MLP neurons of a small language model. Each row is named by its layer, matrix (gate and up: input weights) and neuron, and shows model dimensions 16-143. Each number is 128 + 24 x the weight over its row's rms, rounded and kept within 0 to 255. Numbers have three digits each. A neuron's up and down rows have the sign that makes its largest values positive.
After each neuron's rows, "fires after" lists the tokens most often just before its 100 highest values on Wikipedia text that the model never trained on. A number after a token or word is its count.

L4.gate352:118084139129123133139104141095138126138136141171114106131154068109119114131080079112109125114137157150132095137127157141110102145085144156108178139106169127055080155119148108139137091119148141145141134105129147120135146141118114175090149133123171127124130105144112094084118151141132140105131096146122140093115163096132096112081115149125111118132089097115122158123122179128143110108161
L4.up352:119154138145081150136111091133151121152126145120132153122152117174175111138110092102073123148149102150067115148106137116064111116115181123136151163106131169126114095134168143146145152130115131076109142148108130120161111145104070139115162086159139125151126138141101109127138113148121128095070091109097126139132110119083129124117127116157133122081129126103099146141132139131126096114108
fires after: " A" 15, " P" 12, " a" 10, "p" 9, " p" 7

L2.gate68:120109120100106106097145146123128131100108117124162085128117178111181188142114146146111161108104124151155131143149088095089150125115093115150134141136141085109129080129113107159129155140110151119144141132138117155147165085100142143136120121125147126119161126119107107153075125091153114112111138121121200123139149097158162149150135149150145088147127133135175140131149112122171117109164
L2.up68:090091126117081131093080143108123140138117169190137092144163123141155153183160168146101113126121139085157126127113097096125069126166121116161092132130119097121139127114116132161110124160090119154145127147127148144134119115124116128090152133111091130100161183114122139143132138165143106151121095165124137130161123115133127148171158175155123150120132156144181151139159118141115119123140
fires after: "n" 24, "r" 17, "present" 5, "tern" 5, " represent" 5

L2.gate391:175146125153117175124129145103125136129082140128116133130133170149143079128141138111142041157083123131165126130164080158112091143156107133140124135125134141110147141120134108092125159153159117154135134141093133111112153110107147102127106095119131111125175136103142139100116124113105075156091113123155115103093110135131141130122131138157145097150106129118100144159142086153068086113115
L2.up391:128131081113106124088161143192130154136126128155098165111063098138099094100118125109099143114151127125164097121103118144163124099159139111148146136089141144127149136124135095134104113145124131146152138094107111155113150133122128078123105145124149106161130102133140134146110153126132127130155120118155150141179169169138116139157108154120109133146135066134154137156094148126152126135101
fires after: "le" 15, "qua" 8, "w" 7, "au" 7, " W" 7, "u" 6

L5.gate134:150141111119121154142165134140160099139136108157099122100091142109131118137118184091114095145130126119116101125155077106156150141169129099155112117103093084175141145159147080110120135084147178113133142121169137132084121120167086166149117109080165142130117093147133172139101130127147171120120124109139121122111138079116158133111130129134129116122117116089120134140161109148143161130134
L5.up134:152182089122130109121075090136146134155102153102132120160088085140084082153131161132116141109121119133117130122111166090135105106154097109134119150125136112140120072062102138116114098108112113123137114085094119117103151105149157153161086067149134134093146178133144151136126127149111117127106120126116115147096138124122103156113133094178085140142117145113133120160147095132143130124122
fires after: " " 52, " Ra" 8, " H" 5, " no" 4, "ra" 4

L5.gate199:154135140123143137130127134113109145125059137118125126115071169149165128133132111142122092150123120106087139119118126144152152131143125121074119122110116130163147105124070122149094145094104153170133143087104097128156125148113162149116103136096115130125132129122112130149151163117111153127123086151132144101086131177104117140154083085144141127107091103128119153128128157136128091101129
L5.up199:090073093131158148149124154127154152097094099131110120156119123141119119133092121123104078105148112131090084135131119170145156138133116129116131162127101168145147145140125135139138162133125123174148130149138117097071186146120143138122156138149153086136147101136120080157142158170125093139115077134179097097133106153095109108122116180180116147127115125116180131133142100130124112108118
fires after: "p" 23, "per" 15, " |" 8, " comp" 7, "ic" 5, "tic" 5

L2.gate265:126125083106105146126122155131166105155159143143097137116121110100150183176093089126124086139129167127091106138132144127113165136143155145130125147107122127138125115128111176124127182123169141134120100127122125142154111153157134126120118091143148153112114107169150163131127184125113135125072179161143141111143129132149113186133085124125124146142082083118153156111177127130112145113131
L2.up265:152177141071178126128166142100085157123148130134158141111105122112132150117142169128161099110158110136094099121152140172150188130118148120062122122176109160133122110181141149108108121132085120159115100114145116110101107131120162120179126105140143180125144107126115156131140115144124098124141151147137143103111141121138139157126133108114133135134100130100156141151118119098117134071134
fires after: " " 70, "re" 10, "th" 4, "te" 4

L4.gate89:121118107137124093120109101178155139142153124142086143116159154101160083085110177118097144143139118137113133167137161150145172105145130132112124119179108132117132091106140119135105157108108121069131122131105163142138126088116104177139131080135142150085156119097136121131120081146104116126134147112107162166124155095149108138153129150123164129113090160148153134136154172159105124126136
L4.up89:117106108115108125134119129153157082114127202143149116148132141122204115135122164085100123107118125110141103111098121143118137174154098112152128145147136080134101076081149165158151114132140106111090121118120150127095118093158091141125108140096071130090149140133159150097102133108161139132127118098109119145136154135123126127128124132065106103073115142168154144162127111138154132140134
fires after: " " 37, " |" 19, " C" 10, " H" 9, ";" 5

L2.gate241:166116142182146169082139138086114130137113129130155104089122087139100170143115144127145073139133121141116128149118127100119096066147124138143143141100139135090143093101108108124177155139090159083157129109156133123149135145103098126194137119142150106110111144107092115140165166135122115138095099121146146091138159141144138145141151126138117156141142137131140180124096112141088137115134
L2.up241:091096145158125127153142103147151117077108138118162127105114120125144161139129153114096127173140119135130125126146128137121138124146109071185126132155104073124164127143081100162130133129168120080132163163138100155113163123113119166119158131138114125174139122142123136158140090116124097092152095116128089086112112112102138119178166146088131108121136153115114128125155119122138183134088
fires after: " in" 21, " A" 10, "bo" 10, "e" 10, " mo" 6

L4.gate259:126114063077083136110104124139117151161097132119122096138119115146091080169142169131152139149175130140101154162124139107090114155146115147117149107136113156149126127166150095157087118113164138127147144094171121134137130103142133119120125127085151113101127097104122123119114128157108147113118101167148153100130124172124129121119122134117125104105098145106134145144168135148108123139120
L4.up259:129127121128139146107156127177134139103134109116060137152129114139081114114090143133120155153080147120086149115133133122132132130103132151126130134128141159172157152148107091110155147143119165139154119122164123131162178113117113129139178112127161134110127158100113161155116184121118121100111127141128115138147137113115118135106111142096138166132114099141073116155116149182118112130171
fires after: " de" 24, " De" 11, "/" 10, " (" 10, " " 8, "cu" 4

L4.gate41:141144118123130144135140154097128129094141166081126095137118112173139127091148118145130171097091141125152146157134156152177111128113081123178136162083099135174124106136131123145141141106137115132152138084140136150150099182143134130126138126118120127122108125117112075171135126149122095090144111159144109126139126088122134119096144120127142166077123117128116105121179160093108070122133
L4.up41:140127114111145150097135123121157104100129153134114090125119147121089130098163131121116140121167119171146143146157115146096172149157139181095141168137148173120094095059101127129096081174115111138157130130140155104150142113108136126165138070137152144118099152114125105147133096103138106089131190130100112101108163110108131134092151117119086131088109111124139078115178153099105107145131
fires after: "fe" 15, "vol" 11, "gu" 9, "ri" 9, "vi" 8

L5.gate414:150107136129159108123133112127193101135146152104116162109075124113149082125172096091094067126109103132160134124123104094178121151139132136151154082152099132091140122079119163103127108153148156110132155129163120151123097142149128127120165076099123101109094112104119119187105163131143114151119131131118093184130167146146139124145143135137133138109159098148075124136120125130113144162115
L5.up414:142140156120110105131144117134181108102156114156123115149122137100160140132141110106113119106096157121155134149109123096140076108108147131170135119108107134079113098133136147130151119163125095136157139106096136111104077140135147162138126108100127130088118123099170140171091147129101091098086159154165137143091137147133152162094121178138142143079087157133119108159157151136130142185131
fires after: "-" 26, " 2022" 10, " a" 7, " La" 4, " Mc" 4, " 6" 4

L2.gate291:113114103100107106123095115137111136127104118142139145126132128129101131141115152132144137144092128139125165143094108104105109121111132139160155124179081123119103108152126172089128118139113096115119082133082150154119094109104112153087141117111079134143140123137139120117143123160121115151122138133126135101174137138090158132137136174131147055157133159119117136132122150161052135138143
L2.up291:107162089128109128117119125092141150124153120110139134089097147123129160165092145123143173149145134119099142103107114099128123099167159119147122121140080141142101152162113112093125090131140088172152055108096117126108150110063079129138148137118106102166098109144133126136124145132126124145129147177131106130135067113100140121075132150161152103096135174133145154131122126135107120123109
fires after: " a" 26, " A" 12, "A" 8, " p" 6, " Ch" 5

L4.gate220:137108095131133161161127136146105169143123113148116151135133141107126170096156140137126153137143145101101103121098143088107132105174152134138156137119162135132122189156124115124117152120103115139142113183116158166110121091129095159147127117103155115143096124182170118123124113149156133139110138129136140123116159168132126118127072083130133103130123156180171165108083097115141132122147
L4.up220:164171129107167125130112150115073097128163143115141128116106107096129147100172126136112107085125161164117102132122124126111154102133108131159152119130106149077152126117109098101140164111131148122133132091148095118167115125106118138138137114110182158153110130186122137133149109145131150141115125086168104097151098147152115110115108094114132074128157149120105128131115147120145101183126
fires after: "ra" 16, "man" 12, " Lu" 9, " pa" 5, " Me" 5, "y" 5

L4.gate57:086143120132123132145158107146149147134111129111140167146094118122157147112112155121178137103142134087134148119167152115159129145134149163168131082146131122126125104145105158171120107164097080108160137115120108103158134062148148109118163111146130132108126123129122101130105131088157104127128141127123172185157155127132120135154170118154130103113138131114107141070104170144073130123116
L4.up57:133125098122090103079136105116195141133106130101133153131129124092096121110149135150176164110113136134165088062165161119138151127110106120132124140125127132147117109116119131128116097164132112129112113129104154109160096103133157109130131107124167123141088168135162123131103123041130129112135122138105137091122151150121134121161126142158113104113121106120119168120104138077117106150141
fires after: "er" 46, "der" 8, " the" 7, "ly" 6

L5.gate128:142134171132122118176147109144144116114119160138150159121128156097074128116140157117133115103195119106112090131147116126151136109138142104108158094084163163111130122096086122105114140136152159129154126106134124118108117147156145136134135126112137139094173114092127168113128150178141108129147151111128167161089166118135133083141133160103116093164118123131081089087126109122135087134122
L5.up128:150118091128104152151133158114113097111163127109127121101113198113094101119155140097131116104122140110141126114152087123142117099126075138163116095125093125160111086100121136106106069172113131173128095102154157123096157104163165155161184127078144111156126132157121134100136125161145150150142141102122131126128156135106148111129164093139136138141117130127087128113184121167112137140078
fires after: "-" 32, "." 25, "a" 4

L2.gate348:094146110098102129082149135138122163158121152154142135094129159168155121130161144106119100071123147099127104163144158153114168115135121111149119148112147151086118122156160124123144115134121109146123166105140117066126125114142117141069132132128136133166119142125131150098122106104116118152094106112099113118104093122176172170170153153071135094109093169094141146144118139116118117131122
L2.up348:116130140118110130130120151120111151152134166112142179139140136182120097127120116122134116099113134119136134127138117117114189153165094117136137162133159111114092128123139108115148144129154107157167137140145115113134140120119117145075113136162103133136137137141144150105082106110101125149122137075094108163139100107180164177133145123076184113117119175111114107162127152129130100131132
fires after: "r" 25, "par" 9, "equ" 7, "al" 6, " K" 5, "g" 5

L5.gate391:173134103122153109133130105098163116129124105139165105152173105106170136110155117134140112153071109129122110182147086112150131104107112152177101111158156125140109142159151141112165148131158133102130122159141152160135141101130137141119172119161152107124130091135156101156098141085118119137102115111132086110100132114172140129153107113134130065104106117087109085094165124122149129120140
L5.up391:115134141123121143099110088119111084104136117136118141159103109091128149088159112140157143114134139144094121097131115195157127166151077142091118085121135085085137137135149144129111121138122119153136160169138153121121158128158136132131160131170109109164144111120099162123111153115133157118150081105141167164089123091162094132162121154163092126135118111158145152119165155116132105124162
fires after: " the" 26, "." 16, " The" 7, "at" 7, " |" 7

L4.gate21:064142177156111117109104124148131122109145145135154126100137065102156116089163147105090158120085114100099131143147146136140117133142162123128119126106165123083108139120140119102093139100131140154089127107145131120114165190070154182127121130136131146104132159144079156141132104158145107089095088143148067127166137101114100116098146133097119110113142094124079111100135116141158128134118
L4.up21:155119141119143102134136082137140144117146088130149111091163129113119142141126163138154130135111118140099155074118105152123135117131149115136084091182150105126094168141097131156149128134134111132148140184110133163127123185125111177141131154137151142078122083124096110171137131126119118137138098161172109160112142136138115127124111132144144101102156108150149171121102140123141109116141
fires after: " M" 24, " F" 17, " f" 8, "ce" 4

L5.gate6:134148169104113117122098067127145153118085107161154123155121143120126124128125170071115135114149149117090132115119166126083125165132155130121151136108163105142142116131134089148128103118130129089096121165100124138139110122156127167114118149154098142152103171121121117135174050139138113120108111107130166108162102106108172153084096142093146122136143108102140128139161192119156137131128
L5.up6:095115118099091101167149088112121102146111121113143133098128155157094138089112113134136126134135095138137122122122128135146090155146112149160102136137124098142078112130160136127131119133142151127089048111126162142109120129140158144117115110121129097141128134121170102139150126145122164117124201106129086173087139148082160135126122124170150088190129109103168100142100122100155105151127
fires after: " c" 25, " f" 11, " F" 10, "iv" 9, " C" 8

L5.gate227:116078110111126111127145163131130102124149113109120157122143127130116119127110117140110109088119134111126099116105165152112099106127140124139142148153139103101120167142086125095144131131128142140109095084130134142145108091104108122125093117154135145132144132107135159139103140151121123111127160165147137118107151129090171143101121116124104148157096066159079099175116162097104154137156
L5.up227:153122163183116109131130174151132138097143102147106118073119127120104112133102137127125122141146109108119122141057133132139077112075125151119148131100117116138111115175141131136146098156121117126096121151142111136139141131082109134151084131127137123114121107120109136143142107108119122138137127111149148103118144083084160128109134108129124187165102096141137140157135147139120134111111
fires after: "\n" 45, "s" 8, "z" 8, "en" 5

L4.gate242:136102112123106130101140111104092105091175150155138132123167162137121116151100108115051166110135149108113113147163109128085129124128100094109116106156087159135135138136147137125118150122101082145157094118127109117110073133109121102136121115176154096120086137106118107115142123176136102150124075148105120139105139157099127123103141150109123130087148151109154114149073122099128135117167
L4.up242:120128109126186117199106176113149113114111122129172135106078170082185112135096134112140095125140106095146145152102154120110106130173124142142136168132135184145119138128085123102148102105136123091141119146148143157146122124143126126102144098174115147131136146124127118129104133129142131133102134150102090122070159165123079111113156154132094135109149102110124130142103116086126161128121
fires after: " in" 41, " a" 22, " In" 8

L5.gate364:109115179110113131137113136162120114136136184122097161114123127120121133103115118134099112146098142115134138164130151136121131120129128136191094116130184138134039144127141121153153147107148150106142113121101130119149111095130100127183104129190123123106137091129137113125144123105170102122092138130121106145122126173129137127163080146101113154148102176120130164155131128176143113140143
L5.up364:117109120129089167145132096143190107107103100135090121162167113155108077074112124147137133142119111098151116101120116138121137117115124118103089138134116092134165151147129126126152132127077115100128149098088130099161127157136125074143157103155149145132133140119103134124119167131106145086141179127136132098156138092150107113162113165161152120137080130161130144104130143090114147158119
fires after: " D" 26, " M" 22, " K" 10, "D" 9, " J" 7

L4.gate244:096149105132122135140156154083123112157118152140145104112102119074110106147157122174147122138086109134103096163145112107122150131114069146131107129136138095120143122208099189082122159167119110136158125125131130117149145109130099138101131118118162165166135120112170165168099152132127127169097126086140143122121134141146155100118138159116146093121123141159138084120132102108151163129125
L4.up244:108125120144127116127145125089157096138124127088169109134116115067091146169133117134133135114133152110127138154134086144146141111124048159118131132129144123140126131192104175113170137142072122131154108156124138147134157109115153161143118140139130153140131099129183119154087147113100101135096115137167119137135103129137150081126097138090186103123157147136122125125117125106149145111139
fires after: " U" 26, "o" 9, " On" 8, "u" 6, " A" 6, "ba" 6

L4.gate312:127145130130120128121150142110151137145117121128159120179129134160110135149155112116124121113141132113112153106139086130140139134127119111135112138132117163105161142141119122131154102161116111123127136147143129153120075110141103120088158150126118078137096088132130166117104160171127166169101094146155098145105121118101154164118164116101138111075115121126144155121146138133231148163091
L4.up312:188133149167136111109125135106119154132180078152146139108107132136111164099106114128144098120178144120079144134136091096104150119119107127146114158097114146113123131104103098115108147130110114111165128119164113141140101086155147096124113132090083119139105114138121143131147128144102131115119144147148190157127149133130127110096127108109136162111123132109187125141154101110148178119165
fires after: " collect" 14, " so" 13, " Pa" 9, " Ma" 8, " po" 6, " pa" 4

L5.gate105:106063085163109124160090127152158098129165121154116115125124140122084125138123093144135112131111118079121088157157147124135115103123144110124119119111123101134099112114140152135135106090105143127134075115116147101130103096140127097105103129160169102094140142154135172140150107078123138162091094131124139091130144159105145153133107144139147090193138147106122121155128159113113183147111
L5.up105:124117129128095161114086102111107167127157152125111132112159110151131109115131114100161122146148094111110160107189149125115143155154133160107116136108118118142118089113129125131139127144085143093125131104111163118148107114097132104125107120116149158113128144137181128122097172141144119165123103144131123084085122112152107185167102119117169098117140152122158132144069178153104108113154
fires after: " C" 26, " c" 20, "c" 15, "d" 7, "ad" 5, " qu" 5

L4.gate270:139106118146157120146110147125137138128110125167102082147125118163148122148188122143132128108140158130194156164127116131127134130136106145117149112129113093153151114145103155134115130150098121161120091108091090121069113077116131140158168146098138145127113056115102102141103185116111126098079124144138144151138140128119077118146157159115155104099177109126121159101122136153178122113125
L4.up270:119107135122123165110129138085147108145147137125110133132121130098141128156147110139174119098161134168128117108123108143113096145138181162105100123105093130119120164070120131146107146139137136129144142113149180130200188135087147088119117096121122097153096137115128165162167083134126136117155082141150116140127128090135168143098137145156141172119112126120148136083139142191118126124104
fires after: " |" 40, "," 7, "|" 7, ":" 4, " the" 4, "ia" 4

L4.gate6:143112105112127137143125138064072145076097142113108082120117129124081114164173109111138105103136097135124116128148126098138121088134095150117101156098092157150099096182133106162106109138148146130120127121186094121122077129136115120113102095127144153129112135144101122150142139165173127151143156140120098106114120154118135137105098139154138133112135143149114103145173098098143137119136
L4.up6:125149081138160131149128145087093100139126110126108112123113103092133121135174142148124085131119102143107121133092123122122146142090095137091108128146144109129156161132137106103153110106100095202097125115148165152150141113122121111172140081100152152093150107113110132068089120102123145183171144111103117144087137145103114112127122125129147141125118111139116153142112114115141131144134
fires after: "u" 41, "an" 20, "ri" 8

L4.gate376:106116087162088123126115132084137122122129126105153124127120161083097097145111114119153153138125148123158131137160131048128129159157158126140122110091128083160116135157114123170151168148121125105133142071090120097178129107124135144138128145115153099125161154123116132112126129068114132121098114135112137116146130135133125147173127151132122156149145129173128129152125155144080111163152
L4.up376:134154098124133128143120169123084145127193116135134166124141127074182158137179126184126136135143105121112121122111159095121138115140133120109090138175116114114109145099132076122118153137153098123150123129148140101124126157125091147142113069153145153113129145122128158110126154170104120119176104104193129157149145130133140167144101114145122158103088139124112136128131140150071091132161
fires after: " the" 20, "n" 16, " m" 9, " N" 8, " C" 5

L4.gate395:145105121086133156124155134143138084114179139136137149120100165124137129158123155159123102151159142145130153084097152134118127110114140163113155105141102130140115142151155114123158137134136146120143097136138117112158104097094115150127137175128140162184220159105131097061133082148141092141146098177154103129131162136090131141138120112130104124119149164167140181130165150186137142116122
L4.up395:151147159114128145101140138143137151120075116142128104135098117163172105116130127128156142143117143135138144118117129135123134170080137137150141120089132144120118119146128150159155146142105119153118171098161150070149105146133166164179156128114148160101163094120126112124139126106139099118128127106125106129165127136175124104150115059154175122138114116163150160160132152162111156136071
fires after: "|" 41, "\n" 8, " re" 7, "-" 6, " Re" 4

L5.gate5:123123111153139095125095138137101113115135158150122160143115155146152092107106107079147172155157105091126140134111100134053150152144136136123101136089102097122114130062161126129095120146149075127131119119100118119124112124109111118142150121154075148149162119123122152112110115107140116132134125124134115147103104159135103078174130128128098103142101116109181082147129101158146134163155
L5.up5:090173120123125087181169107088124140167112137143146108099124125147112086154134054118126145117118108112137114167155142138123099131103126146149157144108126131120115176142120132148123134150142123145134137119115099130116100135134138130156115122154114113094103119140127122108108117067147130109174163099111135120123139146132105128125134144150093142109129064110122147070136081129138114154138
fires after: "," 29, " |" 23, " a" 7, " the" 4

L2.gate230:132189113111137121112104126133115155158151125126116136115142140144152124125192140145114121128118156096101132136090153112108130145110097111119089143155123109131144132136150139085157180125160096141092121130088152127146097074134109094130129130093132108124164175174179135101094188136129179154109121140119137164104138159176143156142155140111117136138129150109134090130149122139148121163128
L2.up230:148194115114135128084096156118111140152148127138129141111115136156165138115184121123131137147118137117143137147106171109088147135118117127154107160121123087139134126112142141111147158122145086150101122138081169144137127090114117102133141143110103109113148183148149140084110187123127168160102112122106124168118146148184129154135116148119123162174124140107153103111139133135155093152155
fires after: " p" 16, " C" 13, " E" 12, "ult" 8, " P" 6, " m" 5

L4.gate288:171116104153160147108152155185099146142171097149115118124120108133152125116168127113118118106176136115109092118171149154067111087088106135102108126125152139109142134071187107146134130129141141126114149145097129155105112126125143156110106131127117121114151176117157093080112122114178124126110129125120168136084130134115133113149186079119127106122112111129108123118151102146127127119124
L4.up288:147138076128137143151144151197095133127128121146120108129074148148144117119145099120119108092126162107148150155168137108133134135103136132133177148104152154127133151094123146148107140173124146145130132123091131149100078133057129127116097117117125115074149156138168114107105132143132156161135119137138188134107117113162155127138165105148106162132106149116143139105093088137126119163130
fires after: " Al" 28, "or" 11, "al" 9, "r" 8, " due" 8, "li" 5

L5.gate147:087137128139100189143167079132137164134104121090117137129153124093172116087183102120147185116104125095138146188169131141140116108165145129095155186115133140159119105156162160089109128110138129143139151149103137126138155132148145109108106141120171078110128148114120125159127113097120117076115111109095136146092159133147102119114146085129149141149124095127128141159105093114128129119137
L5.up147:129100121172125129118139116126119101136137135125155095152103120108162141108174124143104095106077149175088104134168146102146147158103097171167159129119125146132105153160092153128096109104183101117168111180115141116103125146124133140133139103116168108123162126161124150110128132127167080139152138116102105175105117117144124140136093101081146126116163131095128059141084120092130103131141
fires after: "C" 22, "." 13, "u" 7, "n" 6, "#" 5

L5.gate407:171152111166107133119113119101170100150114120139104143151122132137146122135115115118149131142126134164135146142124110103111142151120089163092118117146089098089097100150092086133146151162093162122121135112129131119142158107156136142088105147157132139084094146111135111164143118172118118105119118100100101123128173095082109088135131155142132173100084097146185110121148096163123081155147
L5.up407:138109107136131107117133105134164108129132130167118125154164158140147152143125107086106105127125097116107124126148134127099151162126139142118084059142152127140127114112133137160114112158083141103142134124158127131140165143120133117128125110130107129070100133142149110201082109132148087094149179118156102161121175113077105124123147144127138131113082124127156112169149136135190072145117
fires after: " |" 34, " " 21, " a" 8

L2.gate320:138156242088141140136120124143138094101119142126069128075126139140125101149134156166124130118136124121094127091117154171097150080125096107085133142119089146104105106103098109103139100156115128150098113099129143129104146098097094137108143136133098178135144139129105154095155116113155125125131108128121149136100151116069114128137137139160135148157092154120108122123126129128125126113151
L2.up320:167092061131170101151129088118094148152098096138195112145135141115136182094133110144099103126122128132116124152127135105146125156119136155148112133161192100126130139136110133171134145129135163112133152114136138124113144171158134166143074105127136115150134142129160126138163099165139121089125084142136126144108094118123135135125127089090111119125136161124165130148080129109102145115125
fires after: "\n" 100

L2.gate86:153113095126125114094155098116098150126159132133155132066112131138094148119165159130105147144126120105151104173098113110140142118137129151124132106136125158118142125122141127151128166112103137082128126108155136147132111113083101127128154142083104099160138147132149106120131142153150124134086121145104147130120168108141112163093129124129153130113138156128153151105121113140098080129120
L2.up86:092136140110149115122141158109117178179134122125061128135121116140118128113107144116157122149159142157095128093162123178093115145151118162126167123118116109149149123112166140154127100118151095108099189118076098174115113162177102115117180122136121143117127157076128094191133076101164158124117140107105130107152117164147138138141114131097112104117141159114104164103144131141109144142130
fires after: " re" 27, " co" 15, " mo" 11, "n" 4, "el" 4

L4.gate269:097092164112154146129198118143129118167121100147113151138124112138123111092131141112115144107109138093113079126158143094155151166101153167112100110156137135136155102143127106111081161158085132136149131152122119121100101119142132129149117123098174112067135140102078136125157191140173147134143133148139107108105098179115116127081071141098123124092136145120112155131111123126137168136125
L4.up269:090128153117115120133181148102092147219105158122153141119136123110130091099127142145138154130127162109085120120138108120106113129139126149128145140155097148112115093101149101136125124096121114133176150126147116118166166121107111155180124146116123128119114114143119125124143167162173135153123096147089128093110147120090112152140078145124092105088144112111107150107119122105118130116141
fires after: " Be" 18, " he" 14, " He" 12, "te" 11, " Te" 8, " De" 7

L2.gate328:112124080116140140098132167138114161074142115094109135119095120147068127125126139143135139159150151126121122125088141151109145150169105163143107154177122160113128141126084159138134110104136147132079127103105135125124101118187140155122133152162143118125143135078149133114190118138130107111134089137168150106113108133110123175167112109113140156159103136146167139134101097117124125131165
L2.up328:126107151119118133151159135166110139087164135167130122104095134117097121118135125128110117120103099119157133125140125145097081114160125121153112117127146156121123106114152147147154089108144131121105096094112164134157197132142119156143130114166159164135134169115133137176190116130130110108125135091178141140117088115117135141111140120108161187097112147139129132138122108139106124158156
fires after: " re" 26, "re" 23, "\n" 9, "n" 8, " Re" 4

L4.gate444:122162162125141154137122110095125135131140141103150112110188136156103094139096096106145136101147164141114166099145114155094148142135164160133154110089125128129109164105138136104122126147115107101112147111116097152142101151135123166154124091140106136120104073121129141120113121117145080138158171147110098137151123131149107116102149154118109105133143117167110115155153154126140129157170
L4.up444:139132175126126137144144129139137121127118097101116140116142158151058095134127098121098128095147156139102163129152144155158169121123137150125159132088107124118115172106132172118128137125129106115127138117125095167120114158130151121177150144141095126137098108150116133091127104143171125151149153140107123114135113170132083144069158135158139113148141100145137149166165112121143124127137
fires after: "\n" 88